config = dict(
    num_attention_heads=10,
    head_dim=32,
    vocab_size=8192,
    norm='rmsnorm',
    norm_place='pre',
    norm_eps=1e-05,
    rope_theta=10000.0,
    init_std_o=0.0334,
    schedule='wsd',
    decay_shape='linear',
    final_lr_fraction=0.1,
    batch_tokens=[32768, 65536, 131072],
    train_tokens=648600000,
    max_steps=10017,
    dataset='wikipedia_en',
)
MLP neurons of a small language model. Each row is named by its layer, matrix (up: input weights; down: output weights) and neuron, and shows model dimensions 64-191. Each number is 128 + 24 x the weight over its row's rms, rounded and kept within 0 to 255.
Before each neuron's rows, "fires before" lists the tokens most often just after its 100 highest values on Wikipedia text that the model never trained on.

fires before: "=", "\n", "\n\n", " He"
L6.up710 [127 160 108 115 115 136  95  89 121 136 136 191 112 119 127 118 117  88 134 127 117 134  87 100 113 102 121 154 116  73 116 128 165  87 127 117 114 115 127 140 155 176 115 140 100 109  99 142 125 103 155  95  97 109 124  89  90 120 139 143 111  60 154 129 126 132 163 126 150  90 159  95 150 132 127 117 136 131 141  99 131 130 126 117 175 150 108 114 133 126 120 161 161 162 188 135 120  83 123 147 145 122 140 142 144 185 176 128 139 122 135 174 134 113 103 117 191 148 143 120 122 131 149 100 137 119  90 116]
L6.down710 [ 89 100 131 117 151 101 167 123 154 137 111 118 136 141 147  96 134 136 152 124 141 139 108 136 124 121 118 153  98 162 126 115 103 151 125  98 137 141 120 150 131 110 136 126 153 103 162 100  70 148 162  70 142 169 126 137 122 153 112 132 105  91  87 118 115 114  89 139  99 157 118 156 123 177 128 124 173 131 139 144 134 172 112 144 116 137 122 134 158 136 137 123 150 120 158 107 129 133 151 148 106 136 126  92 127  82 130 156 120 128 165 146 113 146 148 149 160 102 153  98 139 164 135 127 105 135 138 134]

fires before: "="
L13.up255 [108 104 115 120 118 113 120 129 154 114 212 104 111  98 164 158 167 160 109 147 192 118 125 164 130 136 130 122  95 146 119 128 103 118 137 179 100 101 140 114  74 149 151 115 146 131  91 168 111 143  93 133 112 131 144 114 143 117 127 114 149  77 104  99 110  28 136 148 121 170 136 164 138 106 120 123 100 159 148 115 141 104 128 107 151 111 132 109 135 119 135 116 174 156 117 108 128 134 118 158 143 137 124 144 158 114 126 115 147 182 143 140 103 177 143 119 139 167 165 163 138 126 191 129 155 126 115  94]
L13.down255 [156 134 156 159 127 129 105 110 104  94  77 139 108 114 163 135 145 107 129 137 113 115 149 101 133 100 155 146 103 151 110 118 121 122 150  91 130 150 157 122 120  92 157  80  96 122 151 117 124  91 147 115 120 172 124 129 135 108 173 116 124 161 116 134 124 161 106 171 147 150 149 115  98 143 159 129 134 129 125 132  94 117 127 184 126 162 133 133 128 151 152  65  92 121 112 102 135 123 134 118 121 137 123 129 115 117 129  98 157 104 100 156 134  37 140 148 125 114 154 102 125 126 100 142 139 167 155 115]

fires before: "="
L6.up366 [ 88 108 133 133 114 125 121 100 125 118 102 159 162 142 147 105 158 109 123 122  94 138 111 171  97 122 167 139  99 103 165  91 128 118 162 150 108 139 130  90 148  98 156 103  90 127 123 123 159 122 139 121 128 153 142 118 159 121 133  56 178 124 132 118 138 141 140 106 135 110 152 121 100 132 132 150  90 107 169 128 129  90 130 126 144  98 102 148 146 122  78 128 139 134 139 156 127 113 132 127 137 136 140 109 152 143  86 161 150 141 145 115 115 184 137 119 128 148 166 142 131 119 140 147  81 119 148 176]
L6.down366 [ 62 146  77 138 140 145 144 116 161 108 147 154 134 124 164  88 148 111 102 167 127 172 109 201  95 134 155 146 121  92 151 104  96 126 144 124 144 106  99 133 130 149 143 109  84 145 156  83 131  93 149 157 113 119 123 104 135  98 133 101 114 135 133 148 169 180 137 138 130 146 156 133 130 112 115 127 128 130 150 111 118 172  69 136 116 104 133 106 124 135 104 134  90 124 117 136  88 116 127 125 155 152 128 116  61 128 124 125 125 142 135 124  94 202 131  73 126 152 143 172 135 150 134 134  96 131 158 120]

fires before: " |", " (", ")", ":", "\n", "s"
L12.up718 [118  90 131 131  82 159 156 116 133 137 138 133 125 126 166 145  82 155 168 132 119 117  96 131 115 121 135 154 160 165 184  84 106 139 126  87 126 115 120 125 171 158  76 162 138 166 112 175 143  89 173 144 117 125 131 125 124 101 124 112 130 120 153 118 100 115 126 138  80 154 168 157  85  98 109 148 115 123 118  98 120 168  85 115 126 108 120 131 144 166 111 150 127 147 149 150 152 150 136 142 101 140  81 146 140 126 162 104 126 153 142 104 148 139 128 113 134 101 117 120 118 137 140 120 112  83 132 113]
L12.down718 [120 155 157 172 117 108 130 129 150 171 102 132 149  98 148 144 129 146 133 153  83 114 100 124 119 189 104 131 133 155 121 166 146 133 150 115 134  91 140 129 165 110 165 127 185 116 110 144  91 169  98 163 122 118 122  96  50  87 119 128 102 162 128 154 173 104 152 130 126 145 143 132 105 131 170 119 146 159 154 143 128 127 114 104 128 123 133 108 160  82 159 110 111 156 110  89 119 109 129 112 123  89  95 148 115 125  70 119 131 129 120 131 128  90 125 144 139 159 150 139 125 115 126 119 131 138 106 117]

fires before: " |", "\n", "\n\n", ","
L13.up276 [135 159 141  99 148 131 113 167 138  98 103 125 136 159 144 125 128 123 141 167 130 125 110 112 102  28 180 117 112 152 104  87 137 130 137 137 118 150  97 142 158 149 117 137 136 111 118 137 142 139 153 117 148 144  66 135 147 125 137 147  99 104 110 179 113 103  74 130 114 184  93 131 132 137 169 136 118  79 143 135 110 129 154 129 154 180 173 119 104 126 119 135 152 107 106 131 165 116 113 123 135 147 126 126 111 174 142 137 130 160 121 130 159 120 135 153 130 149 124 125 144 161 175 109 134 152 108  90]
L13.down276 [ 76 124 177 135 124 145 117 116 132 129  99 149 124 115 142 119 180 152 105 132  93 152 122  92 136   0  79 142 127 146 114 132 130 128 162 183 101 118 148 127  98 131 133 140 106 110 129 161 142  84 118 133  98 137 146 121 124 152  97  95 148 112 133 101 129 136  95 107 139 137 130 128 132 106 109 103 132 132  79 114 137 154 105 138 112 110 125 143 110 152 155 132 119  86 164 115  90 136 121 106 141  90 109 131 102 114 131 131 114 145 112 148 130 135 143 104 126  96 108 145  98  79 107 149 122 111 161 159]

fires before: "=", "|", "ed"
L6.up1201 [186 115 104 146 134 167 103 111 148 135 170 151 173 148 121 130 124 120 145 121 145 163  94 124 116 145 143 167 131 109 131 145  96 123 125  97 134 142 112 110 125 126 100 158 148 121 105 156 155 135 108 136 104 150 155  99 132 136 111 102 138 153 117 151 150 158  66 169 161 148 105 158 145 100 146 132 151 117 116 122 111 108 126  99 124  43 123 170 163  87 144 136 131  98  92 126 128 109 121  94  79 120 157 128 197 110  95 131 153 131 136 107 150 152 136 131 111 118 181 160 130 162 125 114 149 114 163 154]
L6.down1201 [156 134 157  93 106  95  96 124 122 137 165 153 105 110 115 110 107 111 143 125 115 161 136 102 169 131 106 122  97 141 166 112 178 112 133 105 136 126 140 169 110 100 133  93 150 123 137 132 101  97 135  63 116 143 107 166 132 134 138 107 116 121  99 111 128 151 153 122 166 123 142 158 105 100 117 112 103 115 124 136 149 130 101 107 140 151 154 126 114 164 143  92 136 118 155  87 104 101 145 166 153 119 145  98  69 135 134 134  94 141 129 128 171  92 118  92 151 181 100 125 140 115 125 117 124 156 144 108]

fires before: "=", " of", "s", "ton"
L6.up648 [127  85  99 109 186 146 137 139 178 106 156 124 174 171 127 108 148 126 119 137 176 174 134 111 134 106 153 103  60 143 137 102 157 133 146 160 108 127 143 103 136 150 133  89 142 142 120 128 148  62 123 152  98 117 119 112 136  93 171 103 123 101 117 141 162 158 124  65 116 119 147 121  97 130 154 153  91 116 144 150 119 138 112 113 127  90 142 139 114 155  57 143  89 148 141 162 157  99  87 127 114 136 126 137 131 142 151 163 146 159 157 105  95 138 129 104  82 108 150 142 115  96 113 150 127 152 165 147]
L6.down648 [ 80 147 100 156 136 129 121 101 170 113 141 101 138 145 120 112 162 150 147 118 108 139 174 127 126 158 134 105 124 151 191 158 170 110 128 141 122 134 122 170  71 122  90 151 129 127 132 109 109 103 133 136 113 141 158 114  95 113 143 132 166  73 128 126  93 140 168  86 111 132 108 109 107 141 120 134 140 134 118 136 137 123 123 141 130 125 102 151  69 130 131 130 155 118 117 104 143  97 126 141 137  97 149 131 143  97 122 121 126 180 123 135 122 164 127 151 103 132 172 113 140 132 139 125 164  89 127 144]

fires before: ".", " Tour", "\n\n", " |"
L2.up774 [145 158 127 144 138 102 120 117 107 124 170 146 138 121  74 139 139 137 165 143  91 104 139  94 137 150 153 134 130 108 127 159 133 134 140  74 142 161 180 124 141 143 105  64 115 130 127 145 120 139 146 143 145 101 107 144 132 124 112 102 134 111 151 104 137 151 149 103 104 111  55 149  79 116 132 114  94 125 101 139 144 169  98 131 123 115 180 116 130 135 135 146 137 133 129 169 147 128 146 131 121 115 159 117 131 132 169 124 148 138  87 123 115 162 129  97 123  98 121  99 128 146 125 101 137 117 116 104]
L2.down774 [133  88 114 145 136 150 107 116 138 142 111 128 109 119 126 110 124 124 146 111 158 153 166 110 136 145  96 174 159 106 115 138 105 132  93 147 161 155  86 196 135 123 125 144 160 161 102 127 140 110 142 132 152 168 159 117 100 140 142 130 112 130 124 142 149 128 124 105 110 131 192  98 144 144 149 168 132 138 103  92 130 140 172 122 101 130 137 121 144 120  95 115 132 121 126 152 141 148 131 107 111 152 139 106 110 179 148 151 141 125 160 129 113 176 146 128 142 112 118 102 118  95 159 164 123 119 101 129]

fires before: "="
L6.up895 [167 138 149 139 143  94 157 125 155 186 133 126 142 112  97 134 136 121 122 134 127 113 118 125 147  93 155 167 128 104 162 114 129 101 137 171 104 147 114 105 162 161 126  99 141 128  80 143  70 146  99 154 172 123 124 162 146 120 129 159 124 127 126 144 147 119 157 104 132 127 143  98 154 131 164 134 138  90 156 119 107 132 112 139 147  94 117 180 141 163 115 129 115 137 144 136 129  73 101  98 127 140 120 140  92 198 116 180 177 108 130 155 101 139 108 134 128 153 119  97 141  92 142 129 109  90 130 144]
L6.down895 [ 96 161 125 147 101 159 133 126 116 150 133  82 125  99 164 111 112 126 133 136 115 114 160 150  94 126 135  95 147 126 144 171 164 107 159 157 104 143 127 101 169 125 114 120 157 161 105  99 114 158 145  87 141 132 160 115 120 107 131 120 145 103 141 137 109 130 122  94 105 128 131 114 114 154  97 150 149 135 152  95 117 117 111  83 160 114 117 127 135  95 173 124 132 141 136 126 119 103  87 150 132 131 153 137 110 151 120 162 155 144 167 133 146 154 145 114 122 135  86 189 164 142 153 118 130 157 109 185]

fires before: "\n", "\n\n", " |", ".", "\n "
L7.up321 [115 164 170 164 113 144 107 104  98 134  95 156 124 126 146 128  94 140 125 107 131 130 110 112 138 107 119 149 110 131 176 129  76 150 137 107  82 151 142 142  97 155 137 173 119 108 164 139 104 192 127 138  79  74 124 145 147 127 123 128  88  96 134 139 163 144  86 141  96 164 136 156  74 122 150 155 138 131 118 119 148 111  98 102 132 143 149 113 115 152 107 148 146 143 133 144 124 180 120 135  83 110 155 110 122 141 132 102 116 121 124 108 139 147 124 122 154 125 121  91 159 159 161 113  97 124 109 105]
L7.down321 [118 108  81 143 167 114 138 149 142 127 137  97 133 128 100 111 162 127 155 155  89 141 138 158 131  92  81  88 155 110  96 114 162 111 121 170 166 108 127 154 164 146 103  79 128 104  84 109 138  89 150  99 174 137 136 130  89 128 128 129 138 142 109 139 110 132 146 104 140 126 101 121 143 155 127  88 149 111 141 110 152 144 171 127 119 110 119 135 159 137 103 117 116 110 149 122 131 115 133 154 176 110  93 135 157 120 104 150 127 116 141 113 100 150 158  95 119 106 154 132  96 102 128 172 140 110 120 144]

fires before: "="
L6.up717 [120 142 113 122 115 142 167 114 171 206 157 140 143 129  81 175 120 114 126 126 129 141 131 182 112  75 172 184 104 109 115 103 108  96 139 147 125 132 147 165 142 112 149 149  95 108 129 173  93 163 123 107 118  96 110  89 134 113 121 139 163 130 168 117  96 133 169  92 112 149 141 148 114 177 158 122 144 140 136 146 162 141 146 111 141 107 128 161 101 117 128 135 131 138 114 123 123 138 110 134 171 131 117  85 171 134 101 125 149 123 137 137 115 149 161 153 107 151 121 131 180 116 107 115 125 112 112 163]
L6.down717 [123 144 126 110 130 108 167 123 143 183 148 137 152 143 139 148 108  99 150 107 125 136 143 191 140 171 149  91 148 137 132 164 156  92 115 135 107 150 135 212 131 153 137 130 101 122 117 140 129 137 120 118 119 168 129 127  86 146 123 172 172 127  83 116 136 103 149  95 119 128 134  69 142 138 142  93 132 130 116 119 157 105 111 118 119 160  98 108 119 156 136 155 159 123 129 153 132 112 120 120 148 131 135  93 150  99 147 144 138 164 158 157 120 148 118 134 124 137 113 138 140 107 102 128 149 115 115 105]

fires before: "="
L13.up317 [105 129 155  92  98 183 151 146 128 121 150 122 128 156 154 190 116  83 108 105 134 110 124  90 110 140 142 147 146  96 110 150 146 114 137 163 135 117 140 116 103 139 117 128 131 127 111 160 124 126 109 110 137 104 134 144 150 144 173 140 105 145 147  89 150 108 111 118 145 128 139 115 125 136 104 115 165 106 107 158 165 110 142 101 128 118  98 153 130 137 127 122 135 160 110 105 111 142 124 105 150  94 165 153 153  96 129 122 157 110 159 137 167 171 144 138 146 105 153 139 132 134 156 190 111 121 183 109]
L13.down317 [154 103 137  87 138 103 125 146 103 129 128 110 153  82 136 112 127 130  97 109 128 166  86 130 103  84 136 126  97 148 147 111 108 164 146 118 129 137 131 151 153 148 146 122 148 149 131 139  99 127 124 128  91 189 125 151 150 125 162 134  95 163 166 160 114 126 136 154 134 120 160  89 110 113 136 139 159 171 131 119 119 164 145 137 188 172 161  85  95 125 167 164 109 127 150 124 130 124  88 136 119 157 117 129 114 154 151 120 135 141  93 101 131 110 118 136 148 140 133 138 111 104  94 114 122 142 107 167]